MLP neurons of a small language model. Each row is named by its layer, matrix (gate and up: input weights; down: output weights) and neuron, and shows model dimensions 272-399. Each number is 128 + 24 x the weight over its row's rms, rounded and kept within 0 to 255. Numbers have three digits each. A neuron's up and down rows have the sign that makes its largest values positive.
After each neuron's rows, "fires before" lists the tokens most often just after its 100 highest values on Wikipedia text that the model never trained on; "fires after" lists the tokens most often just before its 100 highest values on Wikipedia text that the model never trained on.

L2.gate45:155149136138100155116117122083123169117072121109126145114154135105135105168156125128157120114121108135101115117116104126101156126108133121113107148113101165154123119096168082154137124147132115085116124152104141098097132102145118103155103148136142143125095148106094122116093100124079166152102159127132132129157117128123160105172157187150151125093105148135176126130121142141146125114114
L2.up45:137134124111151143107129119138114123137145129119118130165158164109122140133141148132131123151176139095155145160120108169089137128110111129155105177123132135134112084185142155137163122131116140162126134110149106139124136145148093113126089149146096128130126100097103101137137099115117126096127122137086117157120075130085132117126101109055155173145139122115143136082066165143159150109124
L2.down45:103111101174107152115146157132131118126124127148141099144123123151122095135132122188131119091145164102144114179106132114088070130115149131161123125164082103166147125146125133092091142114129149191132190162126127165158121140098128132097113127125094145145095100142127085130121110115121083141152123125138160127124110116062110121139127118139144130102122128106098098084135129131087154130143
fires before: " |", ";", ",", "–", "'"
fires after: " |", ";", "\n", " in", " (", ","

L7.gate681:122153146132102158069159124117097155142140131103120105122160147130156116165115129131173139158148124100159099125116107113107109154119166126137122107107133171107154093157143111108140124102127139098133126130133181144126125116139110104107129153130107101135143152096095163134138090146114116145136156154149105154113124117124119161128135144139162170140127145123143106126117121110105064148150
L7.up681:065126133115126163140152100147129151106124160109100074135142131103154147130140103116092131116151132113136127126159111096194090154086129197157109137132079146145133141119113138158174144107133138125103146155205152105100134103077101124117158130147112139140109137114123133149126124131127145139113136102143140096146156113083136127153135158124166146147130120147142128122097185109118093110124
L7.down681:126148122141122126105124109139148148124123124114096124154127134110103124139134152124143125121143114123132111141137154111135119129112091111121082164118106143124123158127138148072110138122114178118138116200142152134125122136159152145104129147139123112136116134123126145132103110255113125118132119126135131142114157113140106148126100147082149171132123140154134155138145138141120149116129
fires before: "\n", " |"
fires after: ".", " |", ".\""

L6.gate904:098164127115149113096188097132135152125164121129143134077157124146112121110108152173124153128136145111094135122141111102125133100146153133109139120122145098112155170124077094144138129108114121110133182099119125100136120137129131118169160117155091115100111132127137159124154105132142110115131121128125081134149146096125114125102107139120152120089127068089189171093129145129129133108156
L6.up904:130133117142137146128153114140080180066149128112152146112141125108129124131116115153178196133154136108119105094126119142135125145131131160116163124105150153071135143127114134144126121152126184107142177129144172126136103148176132152137127103141106068109108115120142124196176115137205140123145128111135101133098098136119084152154084180133150109120137113102160125137119090112144152089121
L6.down904:122151125125154135134133109146198124128146104148108149121124147113130119119120108103129158140112116124143119115134135140156148143110121114128174109101117143104097117102133133119142135136112142119131108109106146132139145172164116126126126111126175073128142163139120107143175136255128132147143165088134145115117115119141136141147089136114143114158144148101148155117107103103137140100103
fires before: "==", "\n", "The", "A", "W", "L"
fires after: "\n", "==", " ==", ".", "==="

L8.gate380:092137144102142089130111128135150136153092142142109104169119144094142142110138123120108146145148134066144144101151135087124130133167137132115121112102097104111106140137141136120132133135124126086132128126158152106116132141146103110125158158131137095097133147138131131140113121135102145163127125185117151152145152118088112130152144170174112167140118123136151164130091098157110116135135
L8.up380:179122150133119137112138127113134164094183127114101125151125121113158122115164123163109104148149116093128115093111077082166096127120143136116092176109121138118128143161094098122090127132109118140110123132120123112150092150114131130118171139137089097155124075101127138137113115097141187148134152146062114153145123159134139145096105089137129146177129155156166138147149104159175123150146
L8.down380:136108136088135149112102123188115128176113101120107128114085146084121143104158126112133121104121156117157079087153117148116125162112163165122138163122152130123157092146129135133173139152107138127168112127127138129112116148135109120119124114158138151147132134151082141123164140166124101124149121180134115157092112110134135156127176121128113122139139110160122134182113121076143138132166
fires before: " |", "ively"
fires after: "–", ":", "-", " rel"

L7.gate151:110203119136100162120148089134141187113151139156101103097130108149135114159140153131127163134141135093141152158126130110169088133113165132126133144083121146101161128143159127153173118119106174120106132139176166131117158134107128110105155133130126122103134165099139136140133125160117138162131187127103132108102146137138115177136119181102180159138130136138129122144127127137123124124153
L7.up151:141166092134101177141145118160121173116168145159108120101124132134146106148154158119128159136149115089145110142111129111137096114111122143152118162104152141107129128152145132131147143090091156120129139174160140147084155114148104138154158148097121108110143168114124136159155124163116148135112148113110105098128151139134112143135112118105166174134114135102142106106130099095105098111153
L7.down151:140171149112121129147149125120112132137123121110123117113136120123131124133108138122140152124122121125109112114130128123137134122132126123109126141123142114132127125124125126136113140145119157130121125255144140143126129129142132145121131122138139130133115117115122128133152132255114115119132137132143129125129137118135116125132147116125142141109118117135127120128122114122125121117132
fires before: "\n", " |"
fires after: ".", " |", ").", ".\""

L5.gate284:148144136131108125112146125124144148133111147108123160128157173134134102151116112143159109115182114115191155141152118115140110115114173130128117136117142173122174120131119127147136151119123150099129141109142117094107142107140114139130116127129106125109146157118148136113134111129119088146147142121110110173110161104108083152143121148127149121107116112135150132122070171102104114114152
L5.up284:112165121098112147121173124155104142101142144143082164137160117139171070144115128134146139133133098090127156131121118127158090135110114103122148142141133154124139120144123146108150163145131173108096118149156149119128112107144160158115127110141103092105132139090140136129124148153112136138123158121141100125099108121143098174138096120105132150135151129133145107121139128125112117094154
L5.down284:123155126111130156099150120124103151131180129141131065118122089148132132142100134152130130178121134119128119097108141133165126135114098094114143153128118129078114138142131153135126164130133179105127112152126122136122136135170139147125160089121160148109134132101137144148144158255128131140106124108133096091137144116122132150110097137117146146163118121137168088121129136138131124124138
fires before: "\n", "-"
fires after: ".", "==", ").", "==="

L7.gate451:159121173092130167136168091119108147090127141147108093134133085150132109146150153148133142148121139118129101123109120118113108141103130122085129153139129149108155125188159126112152122114107151116107128143127164099127108144096148137112102159121108116063131138086130155130142093134114189162118149128130143097099155121103134111096113105099131141122112183092130111170106150120124183125125
L7.up451:142156166146143144121149115078083149156144115123137096110151164132156130157177153096119149120093168100163146113128151165136091125139101129095122143085160149075150126148151135157110109133136136113112175149170142142119133137130150184147128178060145130112146116148153089149155123146138127118105153150123127090117140157127117125117102182132131124108096121122151131164163141139101110108127
L7.down451:142121123128152138123126131106111141172107154115129116123131140130144094158134143135133102153149144115161129136132131100127159141145110121139116141130092122122157086119148170108140117147124105141111106190149146112090131093113154112119137161115126151114091118149127137117116133255122134109131114124131139136142136114084123122153111136147137102114147138115146127144091137124134142135140
fires before: "\n", "-"
fires after: ".", ")."

L6.gate306:154168142142099145137145107130111195104116162137096124136138118146165136119151137102108124115203123103128126127169128083118089136100156151124108123111126163099126153136124141097129139122124133113090132114152160122095153117093134147126163140113121118095129139119125136133127109136125149149150146163113119094127153150148107140098073147093200145100124166119127109120092105129156130118137
L6.up306:143164109174103168121108113134121156093126144136129128130131142144139129131124181106134136101167121112178116136121134068136095117073133159123125154112124159117106138141147129140136140089123140122103151130177142131128139125100127117131161134104145118103110168097109111123111094138122139143118133148101116106124140169136107156125068159064146162128116152090122108107129140114137124101116
L6.down306:113160080137106194138174111144129156106147165139105114117133126124158114106159132101111123136161129108126096115115126111130104115108115165122127139084121152079134127149135126135144111095130149118138129204141127142113150127135128132130158160116132106109137144121124118138119122255128145140146146129117117118120146139125134175134106144113162139135118128144147121125115129122114114123154
fires before: "\n", " |"
fires after: ".", " |", ".\""

L7.gate195:105149096136153109102139158130126119114130159109115113105130101103148100116125163141137116144155137164105099118156118138139150060133143123111134151091188132094131122120122116134136142119125149127105129122098176110154121156120148079148140101134182071097169123124118143131137112123126111067162130082064162126121137117143138139104111139114140157125103155096182159136112118124103120118148
L7.up195:133133092091104104125142090096125175113117120100152128163132137119146096171097115124100156134095177096145150153132104107125104127117114110116117101128131140130103132138126101130169115122108158160142150141144077113146078095133109150077132124101152124106116137146139116162113116136146096138154157134160079132147180097142122150157116135138167169115123146115159119173129134099162119105160
L7.down195:129139091146142104153132115142169131088110159133148105134115128120105108103091107155100107138120178129125121090125108134156168120138100101142133115147142120119128116095115102116160111168137150134128095173093080114185124094144121121115132118138150111090104130161163124148117110239169120093138152111114108156154118104134112133121086166140190134147152133123141144126107115129094105092163
fires before: "\n", "The", "==", "F", "In"
fires after: "\n", "==", " =="

L7.gate856:115116129158119139101127103113073173101145127160107139118128110089170114116153105122103157188136151152115101124149170112118090114064139126122147117124166106123160124091141127120110164097148161179109144144125073122155108120168155158116134100169123132149131124099159112135119121138107165122135144154182125121116161123087143146156113151110167111094085120090106108145124163178121121126149
L7.up856:143194102164115124097159108150075162099125134168089103126150134105176134098146168116131106096159114122153087123157139132145125141148099165129121091091162126096143134122177144116121126058109139131120139129166120120157118099124122119100140157127104115114155128095126127115140132112116124088145132119106170112128117155126117131155134131114165104135086104124169124164115142128077099065112
L7.down856:096121139140106156126133105126115149131153118121085146145137137126115126148127112128162119162167141152140125158118149117131096122112155125118112157100124105122142118107124140115143096109105122146174173206137137141151123121118151132133123149139134118126107132113150099114150117237119149140139126150169119134134133108171111115148133100135130146117120132100099120158126160122144129153122
fires before: "\n", " |", "ab"
fires after: ".", " re", " In", " in", " |"

L9.gate972:163122140137132101131137133126154088103127084098170148185161144121136084107136074153140131121135145058142099134149149104139158121158141123143151134132162128103131111157175087109125113105103087131174135104123152142073146111108145110108153125151117112107149109118115146108103135099162115099132134130119139142091130095144149107142122110165094135164143100139162158160127085108158135122156
L9.up972:147133153137123138110120129113113116139155136123168100201147148158126135115146155143131123125161124160112134087143155151159110083111131144093106101153084184113113099108127125141128124115119119155109118146151125135149148160142139159098140139129140107172136091162170090121087103118125154146063122126126126079137078143138159140160145141144135134093110133144106114144143146148133154154119
L9.down972:097119147150121135106119142153161151141141131115157117104137109136139101123140105154097113136101138095114092144117077129079110136055168118127098104132095128127136098109154133098137115124163111146115202148149147112103142135086132152127117167141133126167146113128123114152120110131115146158074150162126172104080113117124092083129170149137096106146118135118120171137141131151133119141143
fires before: " |", "|", " the"
fires after: "–", ":", "\n", " |"

L7.gate820:134159110139104190135145100141140187116124179152112101122135133153151108142159134105123143113175125105141099132130139093148084108083119168136107151117110142086126134107141132137145129077110137118119135115157142141092145137083136142165155181104124140110121142115102119140117094137122145138147156149103120096116168138126127180113091159090178138119111113117159105131099132107092117117135
L7.up820:137181097166107171129135093130107184090119158127115122155140141125136127125162150113115130127177113110148105127137137107124101146080133167128117136115114169091132126139134129144152138097134145132117142132149147140105164128087132134124169165102130107112130162112132112136121092144112138147132154148087107097124157163130130164124073149090160147127085160105131116116096138115124102129131
L7.down820:125154112135116155150125140118115144104136147135116121114148131121137122130150121128135129140145104120129119110133129124121136147091123144141133144129120134114127144140119140133137114115127130144116113199141133124127104118109127133140141146112116122120128126126122115118122107255128138130136143135110111130138128136133112140128103142124135147126132124121133115151099119132124134138139
fires before: "\n", " |"
fires after: ".", " |", ".\""

L7.gate491:146110095128086181107168107141096143073142148137134187158164181086115103154122130140136096156126180096130148093149086143146126155108170124130127119135099113104158144144139136113128124133121119078140160136160126154116128167125175099164162129086138104116130152143127091149135126120120140126159146163135108108158120119135125158131134107158111153130151099110126124142126125126135133160166
L7.up491:104145114123122140086118085103177153076132144132106148144112157119160171129115150153104150139127095125133129129127148110152120137140135125100095097131113123076152124118126157141102148096110137159110141128171141166146122122117142162133146106160142139122104138161145156151097110134113133125125138118097108109134142147127078138117149131107121116116089136130128154128125107149099119146142
L7.down491:140114107111133111129113080097145163136156106128122152104126068101133131119126118110173105121132149142119130149105142108140113131157130105097120160094129157076147096148161146102137188152134146127123121145121141128126088073141141130167134054109127112104123150140162165176124145237148126143114145120132116136165105123094098129123129093102135104149139103118084087171144100112110142118093
fires before: "|", "\n", "R"
fires after: " |", "\n"